Part of a small language model's weights.
Size: 14 layers, 5 heads of 64, MLP 1280 tanh GELU, vocabulary 32000, 27.7M parameters.
MLP neurons of a small language model. Each row is named by its layer, matrix (down: output weights) and neuron, and shows model dimensions 0-63. Each number is 128 + 24 x the weight over its row's rms, rounded and kept within 0 to 255.
A block is one neuron, or neurons of one layer that tend to fire together. After each block is what it responds to, as a language model described it from the Wikipedia text at the highest values.

L7.down50 [124 128 152 116 110 108 184 108 148 107 158 161 142 177 139 132 116  89 145 139 123 128 135 132 156 131 130 110 138 145 151 138 111 163 103  97 119 131 150  80 101 158  78 135 146 144 111 155 129 138 122 159 134 136 140 137 127  92  75 121 149 131 157 142]
L7.down105 [147 158 131 104 138 134  81  98 109 136 107 108 147 134 137 142 114  96 156 123 155 123 125 123  92 174  69 134 172  92 138 128 149 130 104 123 157 141 136 128 131 138 119 113 124 152 124 121 109 128 111  58 121 152 147 112 104  93 152 129 126 141 153 111]
L7.down141 [142 123  73 120 151 140 166 126 136 156  99 118 119 148 119 131 156 124 114  96 158 155 148 171 146  98 136  58 158 148 120  87 132 205 131 109 113  86 116 157 108 148 132 136 126 128  99 119 124  98 130 150 112 143 121 103 115 116 170 121 122 152 105  93]
L7.down175 [130 114 121 158  97 149 157 154 155 132 144  99 156 121  95 156 110 155  89 126  75  92 128 132 149 144 132 101 106 138 120  84 162 126 134  98 127 161 123 100 152  90 151 135 139 125  98 106 113 134 134 112 131 127 107 164  83 165 104 122  99 113 105 109]
L7.down176 [127 147 150 144 148 151 121 132 152 122 181 148 123  98 151 125 142 143 130 135 142 124 148 139 142 122 131 132 165  77 171 143  91 135 129 129 197 126 109 152 129 152 100 140 130 122 129 164 165 113 127  88 138 132 120 161 132 129  93 124  81 110 135 131]
L7.down215 [114 111 132 108 131 127 115 148 134 146 140  93 140 170 117 139 142 124 147 116 115 108 117  95 153 116  94  78 108 158 177 130 154 128 162 143 102 163 144 171 116 109 128 133 143 109  97 136 154 161 136 172  94 112 131 117 114 104 165 118 147  89 131 130]
L7.down260 [138  98 122 120 139 131 166 154 136 133 138 151 132 106 150  82 136 119 140 114 103  74 169 168 126 116 154 124  89  99 146 120  98 137  96 100 139 131 106 128  89  91 147 101 154 161 133 155 124  95 154 143 166 146 125 176 120 117  92 101 131  98 111 161]
L7.down318 [143 115 112 156 133 116 104 111 130 130 129 127 111  62 130  83  95 147 134 104 161 136 106 126 117 125 194 121 131 122 128 183  90 134 115 143 139 148 101 130 150  92 129 132  98 135 145 126 121 160 150 150 105 146 100 176 148 119 112 105 115 121 152 130]
L7.down504 [110 116  83 133 162  80 152 127 138 124 107 106 127 131 151 119 148 135 116 151 183  94 104 107 110 171 118 115  64  98 154 111  91 102 110 161 153  71  98 122 111 141 144 143 108 132 142 122 157 154 150 127 132 120 122 134 137 141  84 104 152 144 104 128]
L7.down751 [176  99 119 141 150 117 135 155 121 153 130 107 121  82 135 157 128 113 113 126 160 142 164 153  95  96 105 139 113 126 115 145  98 102 112 124 159 109 139 130 126 172 153 128 104 111 114  94  97 137 121 171 126 151 101  86 123 117 150 146 134 128 144  94]
L7.down843 [102 131 130 140 112 142  73 143 145 113 130 130 138 170 131 117 129 103 120 142 146  75 132 112 143 102 125 161 115 106 104 148 133  81 146 109 102  89 157 115 118 142 147  84 139 142 112 135 138 130  85 155 136 140 148 136  91 145 182  97 153 117 155 128]
L7.down950 [ 92 133 112 100 106 155 144 194 103 155 107 111 175  95 182 107  93 120 129 112  77 101 151  94 122 124 152  90 132 181 111 148 153 145 159  97 143 156  92 132 118 132 113 113 125 151 144 109 117 129  86 116  92 145 151 121 113 130 176  79 123 122 103 144]
L7.down1066 [108  91 138 126 130 107 109  98 127 134  86 160 171 136 134 126 163 127 147 104 144  88 152 130 136 165 122 134 154 152 102 161 127 106 169  94 120 160  77 141 104 169  57  99 149 111 113 151 122 119 146  74 108 134 160 160 103 106 123 112 110  98 143 148]
L7.down1176 [140 133 122 129 135 141 134 152 131 150 102 145 119 128 162 150 104  98 137 130 149 113 105 164 132 104 101 131 138 106 130 133 179 128  95 102 145  88  88 112 146 144 107 106 135 122 137 127 127 126 147 134  99 134 133 127 123 125 118 150  88 126  47 161]
L7.down1195 [130 123 118 111 142 130 141 122 141 118 127 104 172 110 140 130 150 121 128 119 117 129 104 164  78 133 153 114 126 130 141 135 111  80 117 103 115 143 119 123 103 153 123 184  97 151 121 139  92 116 136 132 116 156 116 124 121 128 130 151 182  89 164 115]
L7.down1265 [104 134 162 150 108 105 128  84 124 159 153 121 106 137  42 141 163  89 162 167 138 131  83 139 137 120 125 162 167 135 104 128 186 155  97 118 130 125 110 137 109 120 144 129 115 109 113 134  90 145 142 172 100 138 144 135 147 119 119  97 121 121 152 143]
Responds to: Closing == or === markers ending Wikipedia section headings such as Reception, Demographics, History, Accolades; more weakly, word-final suffixes like -ed, -s, -ing.

L7.down88 [134 139 105 137 156 123 134 150 126 167 140 114 105 141 163 128 103  94 138 131 139 122 164 113 112 107  98 148 146 130  77 122  93 137 142  98 168 105 114 146 118 134  87 132 108 137 141 119 137 135 118  87 154 166 113 163  85 140 135 138 165  70  95  68]
L7.down140 [ 90 123 113 136 155 120  93  96 138 100 156 112 107 168 117 124 109 100 120 123 128  92 122 130 136 123 100 166  90 120  74  96  90 148 143  98 118  93 140 136 119 134 112 145 133 108 131 156 127 130 114 101 101 137 118 132 114 154 183  98 136 131 117 112]
L7.down143 [160 127 135 116  94 161 140 162  63 137 119  78 100 130  96 151 116 151 112 149 105  78 143 129 153 115 110  96 107 105 142 152 134 154 135  72  82 124 101 128 142 121 127 135 149  89 150 136 129 144 121 152 128 108 181  91  83 107 131 115 177 129 121 141]
L7.down220 [111 101  89 115  95 129 130 123 171 176 145 109 145 119  93 103 117 167 126 108 163  96 107 154 146 159 130  97 123  61 101 125 110 187 156 117 112 156 122 118 178 101 140 117 133 144 174 136 118 153 119  96  79 163 109 159 129 158 118 139 119 130 134 138]
L7.down275 [176 117  81 109 151 151 113 148 101 140 110 104 140 143 124 130 139  96 106  91 160 115 140 169 106 133 133 100 113 106  95 138 123 117 101 124 134 112 109 149 136 170 159 135 138 102 104 140 141  96 134 116  95 148 122 169 144 112 137 141 118  83 111 128]
L7.down295 [118 121 116 136 165  92 135 129 100 138 127 115 136 112 155  92  99  96 169 109  88 147 166 166 150 112 110 115  75 137 122 107 130 132 158 128 106 140 154 158 147 151 125  92  94 117 112 155 131 174 132 176 154 111 118 148 105 100 138 149 114 130 139 134]
L7.down361 [115 173 155 117 131 163 148 166 148 160  80 161 114 121 137 122 107 126 138 120 135 112 146 158 131 160 119 138 122 127 118 136 156 102 124 131 115 152 190 144  95 136 110 133 144  91 166 137 150 144 146 138 140  98  80 149 157 160 106 127 108 147  90 114]
L7.down379 [149 138 144 123 132 116 140 183 128 121 141  88 108 120 141 112 140 128 154 168  91 134 100 122 119 148 211 121  97 129 114 131 160 164 157 157  59 122 127 137 126 145 111 129 136 122 138 134 122 134 158 106 134 148 173  70 110 101 121  99 156 153 146 130]
L7.down495 [157 142 135  93 117 129 114 118 125 138 125 115 109 154  98 125 121 144 156 136 114 115 156 143 104 148 143 133  95 128 127 146 154  96 105 148 111 147 157 124 116 126 140 134 137 148 179 112 148 125 170 120 102 150  90 165 120 136 123 125 142 113 168 134]
L7.down572 [172 131 153 139 126 122 118 163  94 134 109 207 132 133 127 128 126  82 101 161 156 122 165 188 146 155 112 124 119 155 127 143  97 139 119 129 133 148 158 112 106 151 106 105 166 136 125 126  83 126 160 125 171 143 109 107  77 167 128  84 101 127 128 128]
L7.down598 [142 137 149 127 144 147 146 147 116 120  86 105 118 112 107 158 172 164 153 144 110 148 103 114 112 120 121  91 157 109 169 144 140 140 123 105 206 124 107 113 131 162 115 127 117 139 141 120 139 132  99 132 109 110  82  93 145 171 149  91  96 138 154 105]
L7.down669 [112  58 119 124 155 120 110 156 114  98 154  90 128  99 122 143 124 136  97  84 116 156 143 111 113 109 101  86 161 135 141 163 149 109 142 145 137 139  85  98 116 133  87  96  98 146 169 149 131 156  84 124 113 141 129 146 166 130 130 162 155 135 118 128]
L7.down712 [128 146 145 100 115 120 146 145 132 150 117 173 129 153  99  97 150 148  99 133 116 149 163 103 134 143 128 156 135 138 150 152 161 127  90 141 127  98  90  86 130  76 180 118 164 152 119 114  94  94 118 122 144 147 131 126 111  97 146 148 107 147 149 132]
L7.down982 [121 138 136 138 130 116 132  94 164  94  68 157 116 111 110 107 119 117 104 130 139 141 124 152 108 153 146 134 119 166 121 103 148 114 115 122 103 106 125 150 132 112 121 141 139 142 116 125 177 153 150  91  83 144 138 163 122 160 134 151 109 129 153 138]
L7.down1007 [138 162 110 125 132 117 137 125  83 159 113 167 170 163 170 118 138 142 189  93 106 114 156 149 122 148 141 125 136  89 171 108 139 125 125 134 127 154 109 141 109 106 154 137 121 105 160 118 119 120 148 124 107 113 156 134  83 119 147  94 103 146 142 126]
L7.down1090 [132 139 102 140 109 123 155 136 109 126 164 102 130 128 177 113 131 162 133 109 162  94 125 152 106 135 126 182 114 132 107 135  79 153 154 155 114 148  98 122 138 133 144 164  90 133 139 146 154 139 132 121 116 153 136 180 143 106 123 169 149  78 106 150]
Responds to: Mostly infinitival "to" after verbs like starts, decided, seems or trying; also the "|" after "W" in league tables and mid-word pieces like "er".

L5.down904 [ 94 117 135 163 114 105 126 124 129 135  96 113 108 114 147 146 138 128 159 102 109 168 110 103 123 172 163 156 123 128 120 172 144 122 121 126 108 122 106 163 130 104 137 104 114 105 158 142 129 119  83  95 157 133 113 100 139 107  69 160 102 122 152 122]
Responds to: Closing == or === after Wikipedia section titles such as Career, Early life, and Background, plus table separator line ends and mid-word pieces like awa-it, ad-vert.

L5.down628 [117 102 132  74 112 163 138 116  98 152 141  81  98 102 113  74 135 114 165 116 121 101 118 108 113 106 184 115 114 125 152 131 127 137 112 148 128 138 144 146 139 139 167 154 113 164 138 128 101 101 124 114 139 122 121 105 111 148  93 133 143 176 168 113]
Responds to: Tokens filling the slot right before an upcoming bare verb: infinitive "to" after caused, failed, forcing, or decision not; also "not" and adverbs like clearly, officially.

L3.down159 [101 110 122  91 148 128 121 126  98 117 134 130 111 125 115 148 109 124 147 156 112  92 152 112 139 128  99 141 158 120 117 134 114 132 179 121  91 159 108 116 131 114 141 132 190 128 113 141 113 149 161 141 112 108 171  97 128 173 110  98 153 146 167 152]
L3.down216 [117 150 151 128 160 101 133 131 107 105  71 115  86  49 138 143  99 115 143 157 137 139 143  93 107 121 108 159 175 123 107 122 141 159 142 113  75 148 149 148 114 109 131 115 194 128 131 138 128 130 144 135 133 123 129 113 161 125  81  83 144 162 144 139]
L3.down397 [135 137 141 119 107 187  91 138  61 142 123 124 115 139 134 111 164 112 167 130 124 105 160 110 135 146  91 115 112 105 178 109 101 116 152 200 164 162 122 107 123 117 127 116 138 111 122 140 121 145  87 114 172 115 130 132 100  91  88 102 161 129 123 141]
L3.down493 [164 137 131 131 103 137 151 142 102 143 150 125 102  98 161  76 111 130 139 168  89 120 114 105 115 159 131  94 162 125  68 108 151 113 112 122 130 121 124 155 110 141 117 135 139  89 114 139 117 175 134 115 141 115 119 106  76 122 125  85 159 123 149 170]
Responds to: Infinitive "to" and modal auxiliaries right before a bare verb, especially after tried, planned, failed, managed, e.g. "trying to take", "we could make".

L3.down211 [ 94 119 160 147 160  93 139 140 154  95 128 139 121 166 132 129 103 130 143 158 100 155 134 152 132 157 153 124 126 103 127 143 138 142 148 124 113 130 132  91 118 104 146 102 118 143 128 136  99  69 136 122 171 139 112 125 115 116 129 160 174 118 194 128]
L3.down685 [164  97 106 128 127 139 135 131 133 128 107 147 151 122 227 143 111 139 136 158 112 133 159 156 168 108 139 158  92 141  76 123 140 137 135 127  90 144 145 147 121  87 175 116 124 122  23 128 112 108 107  92 165 141 105 137 154  97  76 116 108 130 116  99]
L3.down1024 [132 114 107  86 152 114 144 169 137 158  63 162 118  94 102 137 146 129 181 150 119 123 100 133 140 101 112 119 110 175 109 133 163 140 115 159  88 107 104 141 135  72 139 119 163 129 116 126 122 108  84  89 163 146 146 169  99 136  85 127 124 168 122 117]
L3.down1150 [159 141 144 172 121 151 105 117 132 159 115 138  95 175  92  98 141 115 128 131 149 168 164  97 125 162 111 106 139 138 100 150 156 178 110 140 125 152  99 122 134  90 153 127 144 157 135  70 169  84 143 127 175 161  81 179 112 131 145 113 135 150  81 124]
Responds to: Fires at the end of wiki section headings, on the closing == or === or the last heading word such as table, and on table separator rows.